Part of a small language model's weights.
Architecture: RMSNorm before each block, rotary positions, no biases in attention or MLP, untied embeddings.
MLP neurons of a small language model. Each row is named by its layer, matrix (down: output weights) and neuron, and shows model dimensions 176-367. Each number is 500 + 50 x the weight over its row's rms, rounded and kept within 0 to 999. Numbers have three digits each.
After each neuron's rows, "fires before" lists the tokens most often just after its 100 highest values on Wikipedia text that the model never trained on. A number after a token or word is its count.

L7.down1008:436486546395506591476569551421460522533557432466584472546548468605461502547410498524503507636557508488505537540496562511417508523449540561463577450561481476547515502462511474525444467413477542449421437461469419460503562467557520452483575551473556550432537465562554549552488471461529493416524543451466501416444521539421482470560402505538544549475580554447578503487529533590535583443458481468476473491473495548558533557420472485531588478511476489406414523539498403491530562481472552494442535482480474538545513453496449514554446552475497451561472490467535428566455512480532552541
fires before: " " 33, " |" 23, "1" 10

L5.down148:503558487527421563490465460584545534512436464547485463547406522479550539504603450472510454490489518458430522566470591518517423509490518440464510578585475550443517529535566405492495473479404605505518551512468457486531590472490544514514447414532500506506416488496450580496431439517503485577479544517479490517537439451480526508473520427487542510466472444424489451480474513493553457548531424463566484461533525563427484439551461486522545447464515488521521512469553515574505484523519538457594516389505505529486541522453537460494469453383499550412521475407616465453449530507537495556
fires before: "," 15, "." 14, " of" 10, " in" 6, " |" 6, " and" 5

L12.down1064:528499451506492538482493559487454618582464468441455495531467492516550583575501481507527455547483419427498510506500549560569517507438618459479519520628401501442518504412544514476485537520531468503492449415486486447523438468528464485472527515547445462446386491511593448460430481457634478494499520527456539555512405513583551493465582550566423432484481578442516518478502473420547513531542477482477508485532510526478431485486403485515535525434506618474535462455565558513545544503538490465467524435495576497460496526580502575464481474484466436576540472499463503449418555572507458593
fires before: " " 48, " the" 9, " January" 4

L5.down66:508447487523527531456519484505508497486562564461513563589585403515505503430470500477397495468440553518533544501464568538580568444442537498459517545525508536480599477517400553518482475565580490547550515472511547435496504576563487511571455485496517448525484541593492452442465461504491555516545468533577588506543491484491530426510510532422569395540606474507528492469606504515456460444472481475474507522637602537515462539442580488478445523523487389483488460512520593533500430563457539507521513519482488579528518621467453613539459486505405471473543483403506520521523627513467473481
fires before: " by" 15, " in" 12, " the" 11, " to" 10, " from" 5

L12.down1435:521545536528472468479525468534565511491523424488500426499496588494563591511514619477513489491532480450555491494519488536509547413492561492575477471444538510548565511554527510463523496470452508458560465537565525491586489516456429458528483505490503493545535591490527572489550457455470521478540496552562526344576556475484505506599479477453529425464411532492525526511570422496454546565521512546423548479508587377547503485441445422547406538496495404498443429511519423522533545451611568578462466553596606483504472586557467468466501533537483464512507439517440448551489468443536524474
fires before: " by" 55, " in" 5, " to" 5, " with" 5

L11.down615:562460523426468528419537571443642442445520582481430593565477472530481513595558516535448549549494520410481618443444531507424476428457539494475504496507404542532410450522479474524514463519505496497517524554450404525491529464503500407551468512576478495429457473522580468477396457511634538542548609494634555392542520451516477500515536443462488572512534527542472502493533457418493520509497548410457442569477428552456497476530560510515508402505515427491510530624552545494390500450399523534465457459532519550605598643593467421464565510473513487531476436504573468569491522515414462517
fires before: "0" 31, "|" 31, " " 5

L5.down846:432407575584460465534480497529522557487490421579460444526475663485500521452466497551526506513373513552522514526597494474438470446519481491437538517500516472446552457504479583506445561467557465571494465551507450547529456472420449504505473467508447393468493436534455546515426462502481516624492462507577465482497520587492512578444548495583533516458454556505514446469501460465532542500531483482500419509528535474405567497506438509522488486522510548497545479519545477604530494499434500558594535464491551472435548522505567519599495506418506503478506599481551480512477541443539532526
fires before: "0" 39, "," 14, "." 9, "5" 6, " million" 5, "2" 5

L11.down1218:581538419437489505588538481495551407439512447526555453479522571413580560554497442527430563500537518565464477433494417404557551493465497496513508532523452424460538533533432457539562448502467547525412493478520523423558561500549457505391473494556481448540465502419572509580458512553513491531496510561518463494457574572463477465521436556565495502500471515506522506488487546544528411529515537540489436581471588484525582499452520497491430516495586472432421567546610452487458571412599491452539499472579496550510497519536496514542436516438474462566566613469397453429566579462485460465
fires before: "\n" 21, "," 16, " in" 10, "." 7, " on" 6, " of" 5

L12.down476:487522515471516479568478560451538576477571534576446539562480473587549528460588438496517450525523536494536540483460506488413520489406522440479405532533476632422594577486532452450546543517440532549441519525480494475520535474545548494542543475543459524387527463523568520527518473442575508443492495512574473500492481547514598467545478535483462409517531480463548390433471546507498600477539376549429389516453550497500537572447449517567571459502437472480446461509528513453487518486463492530419448535499500503515632535484491548559490545549496420547532459477418428491510504514479520550
fires before: " " 63, " the" 4

L5.down825:488515573527476601530493389483543537421594536575495503549495486495508473507570521536451461583483499425457530457432477455496550501457519504408521546532494518555532465489444434461512490478552506527503423584577457567543409541462492471515439568576513458534484473469477507595507458479578596523488575528582492488446488502489468571420480490468550439487531551466485475474409544467520504497502505461480517520531419540494526475531463529480553507514652565471568511513483513504459380490552545471417446359492583516562494494549555507412445558518534421439526551442538513515547438452498441541
fires before: " " 29, " |" 13, "0" 11, " at" 8, "m" 5

L12.down1322:482476542466567466551496541584534498445486380467532525415456539517513521524481537505533602582479470579519423420544503555559491593446564522525539565496479536535548518432477510398515500447487443509581514518489418493490594423563459549437532443534617394508393506510489449464500474479559516510439509495484476473555431479489520423356552517426513451478520592436509509557512449537484441489470467443420605577595566519597512435500476405448378497441574488508513453535553429493518462478584579507571493541476483469485550582553457484469461534464447497452506434480470513537589521505508548534
fires before: " by" 35, " in" 16, " from" 5, " on" 5, " to" 5, " the" 4

L11.down1024:484570482502588538576393479517570567559399478546490572538466470473422488502499462485540551496464496551515566470483474471471486416484482418548546512578469371473445566399513413460590446468408574550417498481452514474565481502504485470504539478486445555441522527488408481543636551498501460502530578481571534488474493531545540591554531551507435443424539500505543496483500488506440454525550511469487543557464605572540527512479472522527488522504453504514441480549464593509533566460554496527494489532504520546502549491242391542469498494607534498451482496506529386496496530521481481547
fires before: " " 50, "2" 11, " November" 7, " January" 5, " September" 4

L7.down1426:506484571517466521593450467448452551527495453577433577477565564521450511511485460528510567486506516622524547499506488514583525498486504540446440541458490538479552535544530471529495448496479421565519354544486469545461426439643505546555460517418522478565546476437445522479497504621464501480540416576556494360585582562423486548630436501470562422460515498473445578431570451440520470507582445560444500458545561484529491461506482396509495441464490544457440433545579445563569444556421522545383422558515498459468579599557524542523423525543584489516520546457473442494510562544518553452
fires before: " by" 23, " in" 17, " the" 11, "," 4, " as" 4, " to" 4